python train.py --d_model=640 --n_head=5 --n_kv_head=1 --d_mlp=1728 --rope_base=2420.0 --init_std_qkv=0.0145 --init_std_o=0.00364 --optimizer="adam_variant" --lr=0.000591 --beta1=0.9 --schedule="wsd" --decay_fraction=0.828 --doc_mask=true --dataset="wikipedia_en"
MLP neurons of a small language model. Each row is named by its layer, matrix (down: output weights) and neuron, and shows model dimensions 245-372. Each number is 128 + 24 x the weight over its row's rms, rounded and kept within 0 to 255. A neuron's up and down rows have the sign that makes its largest values positive.
A block is one neuron, or neurons of one layer that tend to fire together. Before each block is what it responds to, as a language model described it from the Wikipedia text at the highest values.

Responds to: Finite verbs right after a subject, mostly do/does/did before not, plus modals (can, shall) and do in foreign names.
L3.down489 [193 115 115  98  99 119 146  91 133 135  82 134 179  98 148 145  94 121 121 147  95 157 100 103 129 110 171 126 129  94  82 150 126 143 129 109 119 118 156 119 151 166 159 136 130 153 180 108 118 112 141 125 157 137 127 132 125 139 181 127 126 114  95 139 162  80 193 108 122 130 110 119 107 143 122 133 118 119  82 136 135 155 131 160 156 145 133 133 112 132 125 142 101 114 123 134 154 140 103  88 132 140 124 113 121 148 163 108 121 178 146 162 142  79 145 133 130 177 151  95 101  77 119 106 102 107 107 170]
L3.down664 [115 140 148 136 120 149 166  67 140 109 176 166 159 118  77 135 152 114 109 146 139 133 124 105 130 132 120 158 118 134 115 167 121 110 124 131 169 121 112 128 127 130 130 118 140 135  92 118 153 130  92  99 139 170  91 100 144 116 132  99 104 106  95 105 118 120 111 166 130 133  95 143 135 108 127 121 161 141 140 128 120 157 113 172 137 195 156 131 135 121 122 155 101 149 112  90 121 143 155  81 129 121 127 142 127 148 115 147 125 173 108 139 107 146 142 136  96 109  73 163 153 142 121  86 113 107 175  92]
L3.down900 [166 101 123 122 107 125 123 165 141 149 151 154 134 147 156 115 120 165 124 106 148 111 127 139 182 154 144 141 134 125 139 151 132 175 152 137 118 131 121 132 152  95 169 123 109 127 124 128 118 114 100 129 101 147 138  92 159 124 147 132 138 126 133 124 128 154 135 148 130 166 129 121 121 159 149  97 139 103  76 116 119 135 176 134 114 157 177  81 109  62 119  90  82 129 104  89 134 102 117 141 145 129  78  60 101 143 124 137 118 138 136  94 131 127 135 111 136 152 161 126 130  97 116  49  88 113 130 131]
L3.down1035 [157 103 146  86 128 146 138 105 129 109 143 123 110 104 103 120 106 145 154 155 159 160 152 142 141 166 115 157 124 133 135 134 113 138 162 163 112 140 168 123 133 147 211 155 120 127 129 102 180 134 130  88 112 129 152 111 150 174 166 127 144 154  98 107 139  89 137 153  96 116 109 134 116 117 110 140 102 129 149 114 114 171 114 146 123 146 169 157 149 151 160 183 110 177 143 105 156 124 111 109 126 167 102 151 146 146 128 173 145 129 142 151 127 131 164 140 117 152 145 153 135 111 112  58 130  83 143 107]
L3.down1106 [117 104 126 102 107  75 105  95 149 124 146 121 154 135 133 119 115 101 144 151 107 166 133  89 115 164 129 116 128 146 149 136 151 107  53 153 127 129 140 141 148 120 106 159 118 113 133 146 102 147 132 121 154 159 130 138 142 149 129 127 144 142 123  97 146 128 158  86  87 113 122 116 125 109 107 171 127 137 109 120 107 131  96 116 160 134 151  99  83 113  92 131 129 113 138 164  97 136 130 141 113 138 111 123 154 140  96 104  90 153  94 106 145  85 157 135  82 146 143 118 102 116  98 114 106 154 110 128]
L3.down1289 [173 107 136  92 113 147 104 107 110 104 158 129 150 166  93 114 138 125 142 150 138 141 121  98 115 178 120 158 153 116 140 153 109 112 120 103 121 155 127 167 153 144  80 110 130 175 130 101  97 105 136  83 154 112 129 136 111 142 157 112  76 129 143 129 116 118 152 163 100  99 171 131 115 105 123 103  97 163 173 166 162 158 115 120 179 144 155 134 150 125 120 107 119 128 156  69 142 111 116 111 121 151  98 159 114 133 114 160 119  97 110 115 134 143 152 197 110  98  84 102 126 140 164 148 117 103 126 122]
L3.down1503 [191  89  92 127 104 131 143 134 129 142 132 147 154  89 156 126  98 119 106 161 110 141 154  79  89 195 129 141 172 106 168 138 125 180 118 159  91 109 151 160 161 150 157 112  59 138 106 163 157  95 117 130 142 151 109 142 150 161 140 100 158 145 153 148 171 155 153 143 158 130 128 165 115 130 120 182 107 110  83 114 125 103 146 153 125 165 150 102 123 110 167  92 125 186 123 147 125 131 132  96  63 145 104 158 110 129  75 187 129 138 103 127 159 125 160 133 119 134 119 111 154 121 132  85 122  93 134 115]
L3.down1712 [196  97 129 141 127 109 135 109 113 105 153 153 140 177 124 117  95 140 116 102 133 137 118 164  70 159 114 138 101 135 148 121 151 126 119 162 123 128  44 107 115 124 128 153  99 143  90 130 123 125  70 137 139 143 148 116 109 106 123 139 147 138  70 144 116 156 156 141 189 180 119 147 181 116 149 153 139 180 125 129 114 124  94 119 105 140 113 139  99 162  70 131 144 124 140  98 106  88 150 132 145 104 134 159 107  91 135 103  99 178 112 164 135 137 116 139 112 162 144  90 148 117 130 147  77  77 166  79]

Responds to: Third-person subject pronouns (he, she, they, it) opening a clause after a period, comma or conjunction, e.g. "She lost", "he served"; also "he" spellings inside names like Heisenberg.
L2.down8 [ 96 160 142 127 144 112 143 136 163 139 105 113  66 138 101 134 164  96 125 130 111 122 131 109 118 113 131  94 161 140 193 130 138 139 147 128 125 140 113 131 112 113 148 149 161 143  93 100 118 119 130  84 150 129 115 144 171 108 112 116 137 134  96  91 136 127 149 130 111 150 138 136 135 147 120 136 149 129 135 134 141 115  84 174 153 115 165 181 114 126  94 139 142  81 101 107  96 134 113  93 132 137  91 128  70 108 142 128 131 130 161 137 114 142 146 133  98 129 108  93  88 105  88 149 144 134 121 134]
L2.down40 [145 141 128 140 140 124  89 172  87 150 151  92 118 137 129 116 130 177 102 151 150 140 155 147 119 120  80 130 134 125 135 165 135 114 114 121 108 152 156  93 147 160 129 153 137 153 134 125  91  70  92 125 131 109 162 128 177 120 126 101 116 145  83 151 105 126 149 133 146 116 104 115 125 135 131 119 148 123 134 146 155  97 168  92 146 117 125 107  90 144 126  84 116 129 150 136 139 134 144 138 147 131 139 186 102 140 126 140 116 120 133 130 104 145 158 129 129 132 138 133 123 124 163 171 143 149 131 101]
L2.down823 [112 113 102 117 151 123 148 167 139  84 160 103 128 122 113 104 130 126 138 113 127 152 137 155  95 144 129 115 160  99 156 151 118 149 137 146 150 121 124 111 126 100 116 173  85 115 162  95 132 126 161 150 112 138 109 111 193 134  89 117 142 116 114 100 151 127 148  66 124 125 116 123  88 144 126 131 120 146 119 106 100 142 108 125 127 175 110 116 138 128 159 132 107 100 118 102 125 136 130 100 154  59 156 133 133  81 146 110 151 140 126 140  74 143 126 105 147  91 118 114 146 136  95 117 135 148 101  85]
L2.down1142 [ 81 173 120 117 120 152 116 102 145 125  59  94 123 102 141 116 109 142 146 152  98 174 132 118 156 134 117 107 117 117 165 155 111  91 138 151 139 107 141 101 124 147 135 106 131 120  87 114 115 144 141 127 158 128 141 170 152 138 128 145 140 126 133 145 120 103 161 143 127 146 101 151  93 103 177  98 122 172  97 132 160 115 150 140 148 157 148  98  93 104 105 125 131  93 145 163 181 125  99 121 154 144 137 125 141 153 109 147 144 122  88 122 174 137 145 133 171  89 118 156 123 106 147 154 132 128  78  99]
L2.down1223 [139 141 115 146 126 160 136 152 133 137 116 103 120 140 130 131 118 117  90 131 152 113 140 157 158 141 143 100 105 123 120 147 132 151 125  96 137 118 113 133 113 152  99 165 128 173 148 114 131 111 134 131 144 136 164 133 131 131  82 144 112 143 115 153 126 118 120 133 116 184 149  92  76 148  93 117 101 123 126 130 108 122 136 113 109 130 151  90  98 119 179 102 128 136 141 142 144 160 129 121 138 100 105 151  74 148 106 136 113 136 127 174 117 159 134 117 137 150 126 110  88 166 169 160 113 109 151 106]
L2.down1273 [ 88 111 111 132 139  97 137 129 134  82 144 131 159 120  95 120 124  81 132 102 156  93  90 123 155  87  98 122  82 115 124 124 123 122  90 129 158 119 116 110 138 128 127 145 133 135 126 110 171 110 164 171 107 151 106 176 171 142 160  97 132 149 120  74 128 107 150 133 128 135 144 114 135 124 129 106 140 144 161 122 109 145 114 144 127 163 129  89 140 173 156 128 100 109  73 149  95 121 124 122 103 136 134  97 137 116 136 106 120 116 110 127  98  96 155  68 130 145 115 120 153 158 149  85 158 139 167 118]
L2.down1525 [135 153 101 136 118 168 118 133 128 115 140 119  96 145 115 123 134 120 116 144 122 152 159 157 111 109 170 106  89  76 138 146 137 130 109 109 133  91 123 145  87 164 134 207 164 160 112 119 148 105 146 134 132 140 144 167 112 115 115 115 135 128 147 143 125 133 105 125 126 151 158  73 151 115 165  95 137 109 120 122 135 100 127 108 157 142 117  95 143 133 128 113  88 144 141 154 151 155 121 114 157  86 118 182 103 105 127 158 104 116  90 170 122 151 131 152 113 117 128 140 107 106 103 166 158 120  79 152]
L2.down1604 [153 114 145 149 127 140 177 152 138 107 157 118 155 138 130  98 148 113  91 150 126 154 163 128  90 110 147 124  99 106 128 142 130 148 108 113 124 106 130 126 131 170 117 167 191 114 146 102  90  93 134 149 159 122 128 124 129 132 113 148 148 133 134 155 151 142 119 115 151 123 159 126 163 109 119 102  95 114 134 132 124 122 147 145 141 143 176 130 120 120 191 126 130 128 132 119 133  92 137 110 154 144 105 143 158 147 123 119 115 164 109 167 117 113 189 107 109 135 106 139 144  99 157 107 183 121  82 120]

Responds to: Subject pronouns opening a clause, mostly "He" after a full stop in biographies, plus "other" and "such" after "and" in lists, such as "and other races".
L3.down104 [144 114  90 146 110 117 125  93  97  89 138 173 110 150 166  87 153 111 111 137 116 161 129 139 109 125 128 139  71 138  96 139 128 107 126  98 154 119 101 187 104 129 139 130 120 109 152 150 107 112 121 150 133 161 127 123 139 147 166 127 132 114 133 137 159 142 153 138 123  94 167 152 114  94 113 125 147 123 173 168 117 134  91 135 111 111 125 182 144 121 150 171 124 163 140  99 151 123 105 126 131 110 100  99 174 145 152  81 124 143 131 136  84 106 159 101 137 124 151 105  78 111 159 164 159 145  91 157]
L3.down429 [136 127 112 146 133 113 164 127 124 126 138 139 172 104 130 130 143 121 135 137 125 132 121 123 134 134 114 143 124 106 133 129  96 110 138 110 149 153 125 117 160 109 149 105 110  96  79 146 151 180 163  93 110 118 124 102  86 106  96 165 116 155  68 117 120  86 146 147 144 114  85 112 136 139 112  93 149 132 146  76 140 135 164 133 108 116 142 117 124 135  94 112 131 207 121 162 149 134  79 122 173 129 128  95 138 123 120 122 132 100 105 142 165 108 141 122 129 129 147 109 145 135 144  96 128  99 117 138]
L3.down513 [127 161 123 105 165  99 136 151 148  74 122 136 151 118 161 144 133 122  76 145 160 153 137 124 122 147 133 163 147 109 146 122 139 115 129  99 125 118 103 105 132 113 131 135 141 158 146 113 147 163 155 122 112 147 198 155 132 113 121 134 140 122  92 119 114 121  95 132 106 122 175 135 109 122 144 127 103 147 179 111 138 118 172 129 115 112 156 122  98 159 118  81 136 121 128  78 146  89  67 146 130  50 119 159 137 121 173 124 137 177 124 124  94 117 160  70 156 123 124 139 124 135 111 125  95  82 129  95]
L3.down929 [ 89 144  99 157 115 133 113 127  82 117 163 106 129 149 137 134 135 126 127 162 123 106  90 114 110 161 130  98  98 124  93 108  85 178 141 130 127  99  96 138 147 134  93 143 107 147 130  68 102 113 166  99  90 130 150 138 110 126 105 179 168 122  98 121  79 138 163 116 120 147 119 118 135 147 101 134 148 113  70  89 111 163 132 103 140 163 102 129 125 132 127 151 122 124 124 166 132  98 138 110 132 121 143 112 111 134 112 150 104 158 105 117 144 117 140 130 161 142 134 154 140 149 138  85 102 121 123 142]
L3.down933 [108 117 149 105 127 146 120 142 110 154 155 133 109 120 118 102 136 134 168 114 100 111 146 117 134 200 158 157 121 122 154 129 128 167  95 122 154 148 140 154 129 160 178 138 154 144 154 149 138 103 144 127 149 154 128  99 131 145  98  75 188 139  95 145 135 114 145 115 169 119 118 110 122 158 132  88 111 142 118 121 147 163 188  78 172  88 118 111 127 119 130 116 120 135 122 111 101 157  94 121 130 138 106 105 143 144 106 109  65 103 125 128 149 151 124 122 103 134  46 131  85 113 146 129 123 116 134 165]
L3.down944 [136 124 157 154 131 120 142 116 175 108 117 171 125 105 133 150 135  90 129 129 167 173  83  97 123 141 147 153  93 117 131 115 126 108 156 128 116 131  97 165 166 155  95  84 149 125 112 143 127 108 117 163  90 153 108  72 153  95 134 137 117 112  94 125 126  93 101 159 171  87 170 124 181 143 122 138 159  87 134 123 179 106 121 134 147 108 105 142 122 157 184 126 109 145 123 105 116 112 139 168 138 167  68  69 122 140 134 146 132 108 140  99 103 122 171 149 156 149 101  84 137 101 138 105 100 157 159 117]
L3.down1328 [152 123  87 123  92 142 165  95 136 100 130 177 154 131 139 149 139  87  79 125 151 153 146 145 133 155 117 132 144  95 117  95 109 134 126 106 110 118 128 131 125 147 113  98 107 136 150  98 110 177 119 133 158 140 145 109 165 125 168 138 141 141 166 132 160 109 163 123 129  89 112 119 111 130 122 131 167 126  94 117 138  91 136 116 141 129 127  93 102 115 175 151  89 148 120 138 120 139 144 102 166 144  99 135 179 110  90 123  79 121 177  87 138 128 134 121 107 121 126  93 122 109 165 114 115  71 157 125]
L3.down1390 [161 111 125 105 111 172 131 152 125 120  99 100 126 110 139 105 159  88 120 143 141 151 159 153 122 134 129 114 125 114 167 155 123 113 160 152 128 114 139 154 109 145 128 147 124  95 140 123 142 148 122 130 121 180 138 104  99 129 103 122 139 143  74 104 150 150 124 104 116 129 108 106 106 109 148  91 136 122 113 154 173 131 121 138  92 147 142 117 118 111 160 141  88 169 138 185 123 104 122 137 155 128 138 155 140 158  79  92 122 175 156 134 109 111 169  64  97 139 156 166 120  90 145 123 139 109 167 142]

Responds to: First-person I (and You, Me) inside quoted speech or song titles, e.g. "Here I Am", "Baby, I Believe"; weaker on clause-initial As, While, For.
L2.down149 [ 94 101  81 131 103 150 161 131 102 115 119 114 140 133 130 139 147 131 168 110 111 186 126 112 111 160 133 130  94 165 153 131 111 121 121 102 128 124 155  96 127 131 141 113 165 146 138 123 101 144 110 116 144 149 150 160 129 138 178 134 124 137 113 147 153 129 146 151 129 115 133  83 176 147 139 165 152 155 152 115 112 131  83 122  89 124 106 149 111 127 112 122 144  94 112 132 158 141 118 104 114 131 122 136 190 151 123 112 134 104 110 117 150 107 170 118 128 127 122 147 139 136 136  95 127 109 113 113]
L2.down555 [ 77 132 111 115  84 148 146 120 139 110 135 120 123 121  92 114 152 165 161 152 100 132 107 114 133 169 163 178 114 130 138 126 137 134 126  93 112 133 107 173  93  65 123 155 144 134  91 170 121 162  96 138 122 143 103 121 111 115 113 100 100 117 134  78  94 172 125 162 137 169 132 105 119 100  96 103 133  61 123 135 106 112 128 155 142  80 125 121 155 103 109 162 117 116 129 208 151 135 115 101  98 144 119 153 138 143 132 141 110 122 144 167 134  97 144 114 140 124 134 150 147 149 124 109 133 104 145 121]
L2.down808 [132 140 121 129 186 130  95  72 125 113 107 155 136 121 117  77 106 129 107 142  95 140 127 131 145  90 132 200 151 169 113 161 147 139 136  87 145 169 149 118 108 114 127  88 132  98 174 167  92 120 160 137 118  97 120 135 131 166 139 172 153 106 102 155 164 135 158 147  99 151 147 167  71 160 134 192 143 152  83 115 127 132  98 153 199 106 151 176 114  75 164 114 117 166 175 150  79 152 133 109 130  99 143 119 131 121 170 106 125  78 116 121 160 107 114 137 119 157 139 138 156 107 142 149 128 147 151 161]
L2.down842 [104 149 132 153 131 146 107 108 135 106 120 146 162 119  97 134 109  70 154 111 143 160 146 123  87 142 115 131 138 135 152 155  86  95 141 133 130 168 115 123 111 147 164 142 141 143 129 129 153  90 160 105 153 144 120 124 126 109 125  98 121 106 116 117 107 146 163 103 140 121 112 176 165 107 143 128 151 107 111 117 147 107  70 209 112 112 140 145 108 103 182 118 114 135 128 116 115 131 107 142 175  79 127 134 127 162 137 146 136 114 131  87 160 105 154 126 108 162 112 118 102 155 118 162 119 160  96 120]
L2.down854 [117 124  83 124 148 129 116 142 144 142 130 101 115 136  95  77 117 119 140  85 139 143 134  97 122 119 152  94 114 115 110  83 170 134 107 138 136 134 117 141 115 122  82 162 123 128 140 128 146 141 138 155 123 165 113  68 145  97 126 100 149 136  96 127 119 128  84 129 138  83  86  93 133 151 132 126 117  94 121 107 140 143 140  90  87 131 135 140 104  58 136 142 138 135 135 106 136 165 137 113 135 149 146 127 147 119 150 139  97 144 124 104 142  89 127 134 136 137 100 141  92 137 109  85 150 166 155 135]
L2.down1481 [128 124 132 141 124 115 111 118 116 157 121 135 112 113 124  67 130  93 113 123 122 138  94 160 113 131 120 145  75 112 137  94 128 114 117 143 138 124 116 163 170 123  95 142 107 137 126 137 134 110 104 147 132 111 124 148 132  93 151  98 162 119 128 158 145 133 154 120 144  84 155 121 109 172 118 153 125 102 154 131 147 121 150 133  93 121  90 127 171 162 141 125 113 130 141 132 133 145 151 133 124 143 146 138 108 144 134 128 169  93 138 112 129 152 132 123 128 105 115 127  86  87 132 114 109 133 148 110]
L2.down1540 [147 113 150 141 134 127 133 141 144 104 109 136 107 147 114  94 116 173 152  90 101 132 121 136 147 126 119 166 162 125  94  98 142 120 118 101 145 129 157 142 133 119 109 152 144 159 167 137 114  93 108 170 119 130 127 122 127  91 132 124 117 135 129 157  86 165 141 139 162 162 132 112 123 104 146 148  81 114 144 155 126 110 141 175 156 159 180 145 123 143 128 155 124 119 133  76 109 114 132 124 176 152 153 114  99 172 183 104 116 124  99 107 122  86 154 150  94 148 140 112 121 148 143 133 125 108 121 127]
L2.down1554 [ 97 115 129 121 111 105 149  88 149  97 143  96 139 142 116 126 116 106 164 134 136 129 138 147 137 122 113 174 139 144 162 137 142 105 142  95 156 107 122 124 178 143  79 128 131 120 147 160 119 116 145 115 125  90 113 110  86 164 138 118  75  76 148 163 110 131 143  79 111 164 162 122 111 110 105 151 129 165 118  85 117 128 161 116 126  99 141 149 138 127  95  80  97 133 161  93 159 115 131 109 146 124 162 123  89 141 123 116 138 131 101 111 128 140 142 117 118 149 163 182 131  99 123 109  98  83 131 147]

Responds to: Auxiliary do, did, does right after a subject and before not, as in "he did not want", "historians do not have"; also table-cell pipes, had and made.
L4.down275 [148  94 138 121 135 156 120 125  88  97  88 157 161 159 152  99 148 106 164 159 174  99 111 125 165 175 129 166 171 145 133 141 151 138 151 164 145 119 125 107  93 161 138 131 114 118 129 132 108 123 124 122 110 184 103 149 134 152 141 122 150 118 111 115 150 167 128 172 118 136 159 134  99 167 106 133 117 164 131 142 110 121 161 136 142 110 159  59  85 129 118  94 102 142 132 112 162 140 152 112 139 136 105 155 123  94 130 141 134 105 113 131 120 162 143 138 109 121  83 178  96 137 104 145 146 102 183 144]

Responds to: Words inside song and film titles (My, Is, You, Me, of), closing quotes or parentheses ending a title or note, and well in "as well as".
L3.down177 [102 151 146 122 100 167 114 115 115 149 118 124 151 128 119 116 125 110 133 168 100 124 102 108 120 148 136 147 140 146 120 131 141 107  91 130 131 140 126 141 153 128 146 142 130 155  98 100 141 121 155 104 113  91  98 151 122 146 121 147 124 131 125 138 145 117 158 141 145 159 138 111 140  72 120 112 160 153  82 135 116 113 150 116  91 105 112  97 133 105 128 139 183 131  77 139 149 124 122 128 131 101 128 133 150 125 154 149 160 149 164 116 153 129  96  77 137 138  91 126 133  90 140  20 104 128 105  83]
L3.down220 [155 101 122 141  97  75  92 126 141 152  87 169 109 144 129  89 121 124 143 171 103 132  71 106 134 142 119 133 148 112 152 141 138 143 109 159 113 150 157 163 122  75 137 128 115 120 114 194 109 139 149 109 105 124 146 126 145 141 137 100 159 143 138 158 126 125 165  93 117 107 110 120 126 179 116  88 130 169  93 112  94 119 157 114 170 128 109 106 160 137 107 114 136 102 157 108 158 147  91  96 130 133 127 108  98 143 152 148 122 143 130 139 163 177 124 131 114 113 122 163  80 131 130 132  90 120 137 152]
L3.down305 [149 153 143 180 106 124 136 107 104 148 123 131 105 148 121 105  82 169 148 132 130 147 120  94 130 149 144 116 140 140 136 158 132 103 140 101  91 128 116 124 155 127 146 173 115 126 136 139 168 134 127 100 137 124 161  93 128 144 116 113 146 123  93 153 141 122 143  66 139 171 133 139 157 160 144 118  90 154 135 137 154 125 124 160 120 127 120 146 130 111 137 131 125 144 162 149 128 110  80 158 159 131 146 122 129 126 123 144 108 108 144 135 143 152 104 147  94  89  88 123  86 176  86  79 112 140 129 120]
L3.down395 [132 114 109 123 139 141 134 134 123 157 159 138 152 150 128 151 104 133 126 194 102  96 176 147 112 122 136 119 134 172 135 160 149 132  74  98 174 181 167 106 111 140 126 124 166 120 151 142  93 151 159 101 103 107 123 148 134 142 155 132 162 132 110 159 117 129 130 126 141 150 134 114 123  98 133 107 134 110 128 138 134 118 116 148 145 156 129 124  89 155 123 104 172 112  95 129 153 131 152 140 129 158 116 116 135 103 141 121 134 135 106 152 134 128 114  99 146 146 147 123 118 124  81  29 150 118 124 133]
L3.down401 [124 142 116 146  84 113 122 163 160 131 110 188 112 104 120  92 157 121  97 144  95 141 114 118 118 137 131 130 105 113 104 139 130 134 141 144 107 124 109 115  81 118 113 146 130 118 114 151 104 113 131 117 139 179 106 107  87 117 104  81 122 165 111 129 120 115 112 150 124 109 144 167 144 118 103 118 132 127 137 128 108 153 198 171 115 106 109 125 133 156 220 160 109  79 100 141 158  95 109 118 118 119 120 113 132 179 125 128 153  75  94 148 126 124 124 160 135 144  88 130 132 153 139 133 127  85 131 161]
L3.down674 [152  75 163 111 146 120 125 136 103 151  78 111 155  90 133 150 133  73 146 173 110 121 156 133 130 120 126 152 102  89 129 134 131 135 136 124 146  82 142 159 143 111 135  97 162  93 131 160 132 117 171 168 164 151 157 119 142 141 117 104 155 151 149 135 132 148 130 131  92 114 112 127 114 128 118 115 125 110 117 143 128 169 152 134 110 133 137 126  64 144 108 126 129  77 188 113 155 164 126 200  81 172  99 118 166  91 111 107 113 125  99  92 128 112 168 123  82 126  97  94  97 121 147  80  99 105 109 108]
L3.down1306 [106 144  86 131  98 137 119 127 167 102 164 140 100 133 127 103 105 195 119 129  95 149 157 132 110 131 108 148  92 140 151  49  84 124 127 113 105 123 143 125 139 134 117 111  96 111 121 151 127 168 125  91 115 114  93 106 149 108  88 117 184 130  99 126  73 116 181 142 141 131 134 126 104 136 100 154 155  94 134 108 134 110 102 156 143  93 183 103 164 101 106 149 134 111 126 153 130 116 105 145 107 139 118 175 184 122 121 104 137 102 142 132 164  89 146 121 131 126 160  99 143 127 139 176 148 117 135 133]
L3.down1336 [ 98 102 145 128 147  91 101  75 129 105 171 133 123 124 118 123  93 105 101 167 130 116 142 144 131 137 107 103 121  92 129 126  77 106 106 106 129  99 163 103 160 166 162 151 124 170 141 137 127 135 118 127 121 105 147 153 154 110  98  94 162 126 147 127 101  83 130 153 156  96 122 122 113 147 131 149 128 164 105  60 147 104 135 133 129 143 141 103 105 135 170 125 157 145 136 120 125 122 137 107 128 109 168  95 131 114 122 124 121 110 134 120 120 134  77 172 169 148 138 110 122 122 127 164  93  94 144 126]

Responds to: Closing quote marks after quoted titles or terms, periods ending mid-sentence abbreviations (et al., U.S., No., Co.), and some closing parentheses or percent signs.
L4.down527 [132 144 109 135 148 169 185  98 155  93 129 129  53 172  93 122 146 128 120 127 138 125 166 125 160 161 105 157 136 153 112 108 132 117 131 142 108 146 143 131  96  96 127 127 115 125 125 131 153 145  85 115  78 161 117 131 142  83 139 127 139 109 104  75 122  84 126 140 141 136 121 134 127 139 138  96 132 120 140 159 119 123 111 128 119 116 120 100 101 124 173 176  72 111 195 152 128 136 137 121 129 131 113 172  98 105 124  86 172 113 115 112 136 115 109 107  94 152 132 130 108  87 151 107 107 153  73 128]

Responds to: Mostly the first verb of a clause's predicate right after its subject, especially "did" before "not", also do, concluded, completed.
L2.down3 [166 165  99 135 123 137 124 159 152 145 143 144 121 142 117 122 147 104 177 103 140 139 108 131 138 164 137 179 131 109 153 129 106 178 115 114 155 157 146  75 125 157 115 155 117 139  81 168  86 173  89 171 101 138  97 106 114 135 142 143 106 170 140 134 126 116 134 149  81  99 152 108  99 112 115 105 153 133 111 121 120 167 119  79  97 118 182 115 148 116 108 124 145 164 135 115 134 118 116 122  97 171  67 116 132 113 140 105 150 171 149 128  92 160 158  98 109 143 102 142  90 105 124 121 123 114 160 156]
L2.down28 [121 125 128 119 106 158 113 143 145 118 129 131 168 147 121 109 131 143 166 130 161 135 127  63 147 133 125 170 144 110 120 111 112 115 122  85 138 139 141 139 122 142 140 107 118 146 103 149 148 100 110 148 142 167 112 137 101 127 150  85  84 160 118 112 146  87 126 177 130 114 104 108 100 134  92 151 103 141 129 163 142 144 110 152 154 123 127 134 109 125 115 105 131 173 142 121 139 148 142 119 141 141 114 125 223  95 126 160  89 141 103 119 137 151 121 148 113 163  85 107 118 138 131  85 141 129 173  89]
L2.down153 [129 142 126 122 142 138  98 126  82 152 103 139 126 103 133 141 131 145 128 132 173 138 153 109 141 157 134 150 136 140 129  36 113 117 122 166 107  94 141 143 126 143 116 112 156 141 137 118 112  95 111  95 139 171 127 183 121 131 131 124 158 165 111 162 111 129 108 168 120 153 138 138 124 151 125  94  86  66 163 159 126 153 132  89 128  95 143 113 129  88  91 167 116 100 117 121 141 152  96 108 145 100 116 150 132 135 140 164 151 135 106 142 103  81 139 136 120 102 141 106 145 129 159  74 134 145 117 105]
L2.down238 [126 151 151 117 114 148 120 135 168 142 110 142 148 145 156  99 153 156 138 155 125 146 111 131 140 118 128 122 131 152 125 108 180 160 125 118 127 134 181 161 133 123  74  66 147 131 138 125 141 139 156 132 122 157 134 161  96 136 139  97  85 129 129 103 103 131 112 136 132 134  75 127 155 141 100 124 177 122 105 152 120 155 168 128 145 107 133 111 109 111  96 122 131 159 127 107 116 148 148 172  82 133 144 101  58 123  79 105  94 147 140 140 173  98 109 121  81 123 154 101 132  80 156  86 153  92 113 102]
L2.down465 [139 116  90 132 125 155 138 103 141 105 122 144 170 134 124 122 111 123 110 130 117 114 147  91 132 147 130 168 106 136 162 152 107 128 122 113 160 157 125 137 105 161 110 155 122 168 108 131 108 110 101 183 156 137 127 149  90 151 141 110 170 146 109 150 125 128 124 111 145 102 133 102 138 149 131 150 146 118 130 137 109 135 119 163 164 176 149 102 102 133 115 101  79 131 128 163 160  89 119  94 156 119 166 165 130  93 131 138 133 112 141 105  89 102 139 126  95 131  85 139 142  92 114 127 113  96 150 138]
L2.down493 [123 117 163 138 123 135 155 139 114 121 145 118 109 146 118 175  96  84 150 191 162  88 156 118 158 173 143 104  85 144 126 115 142 173 128 140 127 121 132  86  93 121 124 101 116 104 151  93 113  86  74 144 165 132  94 186 157 139 161 148 156 102 131 112 121  76 170  81 116 131 106 153 119 135 111 123 148  83 116 122 127  82 139 111  99 130  99 107 145 154 140 156 118 111 136 118  93  82 124 134 108 132 104 115 127 151 199 111 123 117 113 141 127 161 147 114  98 154 132 123 191  88 123 132 100 128 140 101]
L2.down689 [128 107 133 149 141 129 104 103 135 169 144 168 128 200 106  91 151  94 104  89 158 127  84  88 140 136 121 147 145 113 150 120 100 132 134 128 145  81 120 190  95 108  94 114 112 102 147 105 101 159  75 139 169 155  95  68 105  78 152  80 118 119 128 118 129 106 104 103 124 134 140 115 170 132 139 114 127  92 136 116 101  95 169 135 117 136 136 142  76 100  96 138 134 126 150 107 114 148 170 140  83 106 115  74 113 154 148  90 123 107 190 132 118 111  78 118 117 147 115 155 141 120 138 104 127  88 162 118]
L2.down1596 [163 107 105 118 102 178 132  90  87  86 127 126 163 108 158 134 146 160 111 118 167 116 168 136 114 141 149 145 124 143 123 109  89 176 123 138 134 140 135  95 103 136  88 200 123 153 148 115 114 120 112 138 114 177 111 103 123 141 130 112 121  82 125 130 108 138 101 153 113 135 167 144  82 124 138 179 134 107 114  97 122 132 100 127 112 136 134 115 116 124 162  89 143 127 126 141 171 137 129 158 103 117 124 130 136 153 100 138 121  85 141 130  80  76 120 136 133 140 138 139 120 163 163 128 126 114 110 100]

Responds to: Subject pronouns (they, he, you, I) that open a main or embedded clause after a comma, that, or an introductory phrase, e.g. "At the time of their founding, they".
L4.down598 [142 147 131 140 116 148 141 132  97 154 142 105 124 108 129 103 155 107 119 137 109 164 166 112 132 159 117 136 102  61 114 128 131 104 109 127  91 118 142 148 134  79 119 117 111 140 127 118 125 129 117 166 153 182  94 106 104 117  92 158  98 176 141 101 104 145 117 113 167 137 133 163 128 124 129 142  87 145 136 112 125 126 116 152  88 152 127 151 115 103 129 159 127 143 101 103 156 143 128 100 161 113 138 146 171 128 155 136 101 157 134 111 168 107 125 105 103 143 122 162  94 124 126 112 174  76 171 121]